Part of a small language model's weights.
Size: 19 layers, width 256, 4 heads of 64, MLP 1024 tanh GELU, 15.3M parameters.
Training: a variant of Adam for these matrices, 634M tokens, 4834 steps.
MLP neurons of a small language model. Each row is named by its layer, matrix (up: input weights) and neuron, and shows model dimensions 0-255. Each number is 128 + 24 x the weight over its row's rms, rounded and kept within 0 to 255. Numbers have three digits each.
After each neuron's rows, "fires on" lists the tokens most often at its 100 highest values on Wikipedia text that the model never trained on.

L14.up956:133152095131157100148149152114124136115127164140163177130138138124110173088112136108098146127109110159069156116147125152158142115139134145086090135134161103125154141146057122133204140129146119143127127181125115119097145121120080134125153136122136154166114148179110092098115101118136100053132154139121137121097135136166134127154129125144065134129115130151129142189112098128094118114122106095138077145131101172089122111156162134140100113156105152103144123146129183116140136144150132101115114118150115179151104149123128128150117117122104107183122129119124135152127122120098122122151122092133113138143130192136107133144155129145123126128104140104106166127130148114132099118154160114115159127156125119132147122121117140164120130142079155187159176135120125118146137123188108
fires on: " ", " s", " are", "in", " were"

L2.up859:121113126120137141139110108122129104145119133162153084137136145143110131102103177166139107120126119116094164091113149100117141127126121111146121150084113176124126135147128120116123103151128092134116119122164133158133118142134122164100155158188139095130107146134158096107112117121161154135153119073155111121121147098080126134179166150120130117135165082142126107105153139151156102136127114118129164048095139141164145116165127148102083119137107116144131137092103139130133110130142092150151098112110139096176172101144163133103098123081153153129146156121151165091115119124138111158085107092084103100138185122110124119132124194126158144108168119143147108128109114147132113131139115147144173097160136112169150127123126165151146123096129123097173169120120112122164101158170119
fires on: "en", "am", "ak", "al", "ast", "y"

L14.up752:155140131110146112107115149105157118117127139101152122112150145098109146109131146143124129117113119118149149125109106130200112132157089086068094119118114149144153132174131062093118111140147136119112112098166134128099101110140124150138068108124183140139173104118165162127145156131171107130131141097128180140103155149151142158124177138114122087088162124114128124116149137122138156101135090145158125123162150152091152107119111168140100134133092098099117127126149115104115124096131143137095139111095105167127123099108160118062144121088169140140123120152123147157141129141139106164154135160080159143147114111170167104102103131179144098115216121142122099131152123103143126121150102123143148119105111106138127136149122119142093126094119133140149152123145101136103117101118164
fires on: " C", "ed", "al", "ar", "c", " |"

L9.up135:112140139161172106076115179173140160126115119153132146147135140127084155102135119117108149112162151160111139145134166164131156145134133114113106160125133093120128153151171098135133063124148126118124141110146112169157100134105140126109141143125148103202113130142146107126118179126109123135134132126108120144122143100128088125123172145070128087089131183081156098105129130137094105160109115191120107123176127101119126075139137140104086126125118119136147108135119161118123146146159072135131173146108120137143149131153132102093159120124134120127155128161124143112162134130109149123173152074133168115103135132136161105088189112166148137144135147176130106142131119106108141111137111135132110113147134114162132125160161109106149101123110168111109152135106090140102128106136173
fires on: " |", " with", " by", "ed", ":", " at"

L11.up304:128121139088113115109101136126146140093113132140163119131118118104101118110097158130124161076141150150131113127148143113135121136172093105172117076114177095157125129131137084108135146151092139074166120150164131098110112130137112124128097153164122156104158115168159082121132151101170088125140123132147120141102107136137125137128172121162115089110160139114096144104166142097115121110126083174173063101146089156143146110162120125135125156089122085112142101123151111140115170141132133138118140094133081132102142124159147151058123104083128134162150155147123119109173162115145093121124131151118123129134108151166156125145144129158097126128167133132167101148159101139126104116101136096108128105120146138131113118133132133091111121107127123115128111101136093135128082091116201
fires on: "–", "-", "ed", "ing", "c", "ab"

L2.up720:135128099117129122151099138149122141128130108137151122147162071108130155135092124187129099128155116093082173097125156079137154126098141117169142143114147158125139139167090149126160101152155155086160148114140146133116093110139132108081174146141128103133105132115140116096066126134154130156144082139130104135103145093119134132129158146072127087122124084124139116096104142123146087208153127117093107106097124101156128109133129150112104142168126134129120141122118103131073079093140136152123124154155154162132114135165139102144157145134130116132099122179117142091120105145105148107127128137118142117144160138112139103142131122117155130118202135117122107121146184123144094143137184103125108129137131149130110118136088134080147103116096123135145132117074138148144129089145151
fires on: "en", "ist", "ay", "ion", "in", "n"

L15.up408:115144118110123111134142157092123106106130134105143117090142122096154170102126137120157110072147121167133130127113130114133141134179108159065107110114132107165137111147105138086126113116124122115110146088148107161090096121093097129136121139131116105159093149135180138127120138128140110119083162132108139133112144115161097135135179153177132076102130135084163139124160143130134109148149168111153143121125135100104113114152137136101169140153134076104146091079165141169152134147127099111071114139102133176117177117146150105116099130143146190130127134118129151103147129125155149151116130138146172105148110136154115101112116120118139129149127119171147093132077154104176149135136181142150158091141165120138087135125112090131162093100144109110133157136136146130145184128146114
fires on: " B", " D", " K", " T", "T", " M"

L15.up972:132101112146153120074132154081179154132099108171146094149152151087124135146124117143131145146123140099121138104140186137108124103144118109088113138079131145149151130148096118140157115117109096131124151098169162166151154148099064125118130167113124130125121107130129118183131122117161122133103124126146079121128146094161118112147115128113092107130155096117164123135147093114149155151107145162143128106149155110089113109167105142128166134141173084105174128131141139112118093119147099122099139145128119146171141111127173120099125076141154104136117125147136180152170101154127092147113142114123157083162158108111105116148062102134135121130135122145142129156140133104128113136093138139095145161168127104148137117155113123168174139112091115127166169132167112169105146124117127
fires on: "h", " Ch", ".", "v", " |", " Th"

L2.up239:121130120059148104108148157112125115147114148188097120171109128151113206142131142127122130098123126141127127126116126180162123097124128106136122124136124093118158127125147152134106140146150142110138117096085158130133067077068093095108126158097146122120083165142122134142160148126141139123112112138150107143083147109109077124154134104128124127120117160122108116137147144093107114088119090117142135152114148127108154095143166139132132134105117115116148131077082128125096153155163150153181149110123123166143140116119080128128093134095151171117132171075115139129118123133114099129133143121111147116117154155123134102174131130133138194158144102173145113144112119133131078092140122116097100132086131154117092085143129149113169125115069120097122133141112113145127135133108156
fires on: "es", "ry", "ia", "ions", "s", "a"

L13.up794:119106105108158116137155142133117184099136130170137118097172176119102171073147116164126129083143157148117090136104121124122123146127128146110132141129149095146176163171144098117157142110117127129133135121145137143122139124123149118093137145141123131130142121128144146128117158148139148142113131031122098040124110105134085122140161175112094110104115126079140133108142142117100094119133158106150090158122135091109159110125108152113115117132100081135129151111100132130197144110117097120118154128118108150113140163137126116090155135135161150105135132123137101084171135133146131131108135106159142113117115177119163119104150157132118087122087128180133131106103136157117119107138113086149156139172149142151121135166133151104132091090103154127107139172129163128117145115170119
fires on: " |", "|", " of", ":"

L2.up251:174147098139124135129160141126136133121156126127172137119134125137104100096110146123132133134134163110134118132130106098113153109094116128137119127134163132114099131156131131130111145102167112101128124154090114166093159128181135144116083117116120122131121136157127143131152102188134123124155118110114121101124146086103099135146116162126108124136170123141131120082159155158145079130119095105151126136091110066123144069134126126134135130149131121117103104105082094133171134140131144134157105076110126111161107138094120092149070114124128119114154161133130135145145162114115091132122135109165168121120175099158133061127203140145118141110097160127163127123134139105085146134145117088078132104131138125196091120138102095152136169144083092156157121155105129141115092163134159
fires on: "ing", "y", "ar", "s", "e", "in"

L11.up108:129123156116166114139162132068142116109120142167158110109125127141189122118130117093112141116169140146156120096137189102147116132142125136147141146119144145121112191119098134113084117142125140108160106107119124154105146124072116129088136108102116118132153151152135109111099153148128110143139124107086085132131140138086103139159139101147117116089114121142137159149138121111101140136160153168119174111137149121126100145096154167121095157108100100100151114156114146163131142146170147166109129147124183157129131095150146093094135112098144150098123140094131166091088140126147089140162107109120141069150127114141158147112143143133143150116127115142134152153106083121161130147130110121093148133124160117126122158167140078103109105110118156089094143149062097107134132079093156
fires on: " B", " F", "F", "B", " m", " M"

L3.up774:183128078114115112098131143085131125098109131152134100113134127144118147109110151135142113125162152125144133077122135083119119096107136123136116145140132078076134128107098164073113132136122064130123114129119139158145115123156122153137123139134131147121068154110128113141139140108137161112194124132116144144131153094135105134184153088129119125121129117153129103125136118143124089136138108123120115077133093125089118087142144129103159138118149121116077102152121103124126069131137123149149107120123124143171115128051121156126087134137128145097130133073173099176115122151138098173120148104167138116127127094114157124126099155122125108135126161161113137151140120128121149115168159099166140130117135087129101156128172115187131172152076129160150157111142102136128124120138182
fires on: "ing", "es", "s", "ish", " also", " had"

L2.up976:134161047099127103152155127119136136116110113115109137146114141139076127118107131158135151115129136141096125087129128125109117098103133132111111123119121095129138126124143145113169131091175095133118105140119140127163111143123078139147118124122158171123073088140096149099127154096113129107133134125121150164107139113091121134114161160138116122107131160124162160121130144157106102142104053109148130141097138127109123088140172142151121119107119136124153068144093121119136126143158116119153147069090137117140106132044094125112146114122119129095140124076098111145082115124137077178126096169143162115134139116150132089170159108122171144115136139175131108129118108100151130132124109094133110144111178139172093087127126115170152128176117142125100117106130131152109110118120154
fires on: "es", "s", "ar", "orld", "ment"

L9.up422:148107144081117089096128095115207145101146144136128093152128118151132136147110135097136103118157173159098129125130151149145105102117109106113111145150182104118088162104142101114111078167153075110162127123147159127172117130103090139145155077118150113147128162144163104123088140112145101137109126136127122132093153075097127108135132161118113103108143106120121116118136110139099103107113118151161139141152129155124139116149115146136115137102142078126135106130090131141166147149164132126124143134122114147102122148109131150131138129111096124136125118203160130101133141116116132170094128116138165111169128160141148099114168157168109144111132165150123103172132061162156164126104132154037137125102139113131117125111086109138137100133097117136101138120096133123123146137162118
fires on: " a", ",", " in", " to", "ra"

L13.up776:115092115134118117147132134110172117112117161152120116139171119151123114142150139096104121149130153144099159138129138107158162176110111127124133135119141124119116105096110116032127116144127119125117104091184133130102118122073123095110159126146162147160160113137115162135118120115126138168149130111099138110114129127118152125141157116156137074123144142101096151132125098102111127130100134154125124132110154155084134100105108169145142158139120076147157092095151165112132136139125147166089141098131116167162137118117124113084148120106106117157177116189138110082118129117120113190122173106154172128113088098155135099144172126155108138115127103104131128128079109100146151145103138095094163114102096127130115148134087130118136120131125139128128127147056070139114116137112092
fires on: " a", " to", " E", " R", " A", " for"

L15.up1012:146119120152130112136112160152183189125106093169111118161143163112103129089151112136156110089139162146136150123188141147145131138115124122083145169106146094105132133172147144109147090108109108139140134108148114154156109139102144084116126136107131119175122132146153143138112157125135159122073168118090106120140116122141095156132133140087137103102128141097154139132127116129121136112100126141145097108137140122160148108137123167145096111145145074129149135129151167127152130108140074148111133113114168155154135094129152127081159126142116132183150121118147152081127129121161108139146153112099152068155126128120159133100154164158149175132151118144146164121117147133130141130108100075151113111151186116161095119124155113108127080140123140091085166168117152130107156125151164
fires on: " of", " by", ":", " with", " |"

L2.up281:149146148148138111123140113130142143114118079153151117179171115140160147151110108119131128163135132102138142088188129108142136170134126112088106137151128153128145164144141132120106065152177152105131118072160119141150130121125122105095136120117131099152111148097162116128098133140111133160123119074116096138134160111100133116115140113079111105102148139162133141142107138104111097184126098104132152117118089104153145090124122144122079085132132108131128127149137173133106127127118124132117133136173154159118126111113150133078134114127114139144092146135156137086121081131078117098177139160108164107131178109122133131122136130152148136152131115138081125141136141126135110129106169080134161113107154091138130112123153085182112156134115157100166169082083062133130151109118137
fires on: " as", "y", "en", "e", " to", "N"

L16.up668:118124135147169118096139142115130114155105122119133129120136083114170127094142124160107127062117112122141133098139197130117144109134161161147130143119147147141158118153135137127109123110142116091135122120155154158156118087102066112111168132180141137118109114168167119113124162125120141100118152142159113116143172161133114116129142086109123127139109160145106122168141126116115106149146107165145127092144128149130135097143143131110120127124146131105156173085149156107147104090152088097131110103122134115156144061164129113074145139143144161140141159117155117116123137126142136119189138122090141110107128119143141134134164131137098144112134117144124090108153175097099123112122128070092135126149169121126134159189088144201134125133126151090097160113095084121142123178118148
fires on: " wh", "h", " Ch", " Th", " ex"

L3.up386:081119123111154161112103119151136117145107096203170082152167127157109150133090145168162139152134089124078151130178139097117111143128122089121072141132123125134127120115137134099139128183115131119149127112147114122121104127141114159079097125138133129127142129134157116144129140106152125153148135084116093127138125104153118134121058121115126118153169093129130149134166119117125103153136095105123104116064098130133165114181113154120157128121120122104151144119161137147098113124161122131129115156119142074123143137149160114132127109119149117110148162176127162101160116137084088122130138134127105102138151157117110118111156109145181162129175135138110097135120164124161066127140176125136118094138148129153135132104158091122125123141144121082114142162104075177124139153145126
fires on: "en", "ist", "le", "h", "y", "iv"

L15.up91:127123143131141127093162172113136123095143127165154129150127111126115144076114133153149106100134124153142135109149208102148129161132118153135101113105145171120139136123041152085132113102118094078125138111149135156113130099107076166136098101097118095131080148149165130077132131140144095127119161110120127151124119143123131101131130146132122124115147152108153129160169117125110129138138140128105124097159144101066125140171143105123183091144091119139142116134153133152138125153154123157098141119104179130137144147172116117096153132134159132138126135135120156129126140134151058137124131136116144102151086137107151122119115150130116165101147143188150085104160135114144127140100177119096132137158136120156142143127073109137136146111118130083103192130117150144116146147140165
fires on: " M", " K", " B", " Y", " Ch", "h"

L9.up40:166156095142159106114087144105141147144142144154142157151127129150107098102111122105154129123127175137101126099139157120123112111106110138121103110092152158079156128149090103098147101101151140143116096115127134149137127156131142120094137101117152148153082164111160160137152163148148140066145141141133149134098099146139121114120164175111121148091187165094117139145137136156144100122126130127128134113091129124120130053152112153148143124134129160118126057111158139114099129158142106130137126099159142143149116134156146119125101143091129142104144138080113142086136086144140078188109132093150170136117155128118101115133152139167161160127164193171149119133117124152095134134130159114069164086152154092118112135124130089134123123117104125112113122147132111161111110142136129
fires on: "s", "y", "ly", "es", "ers"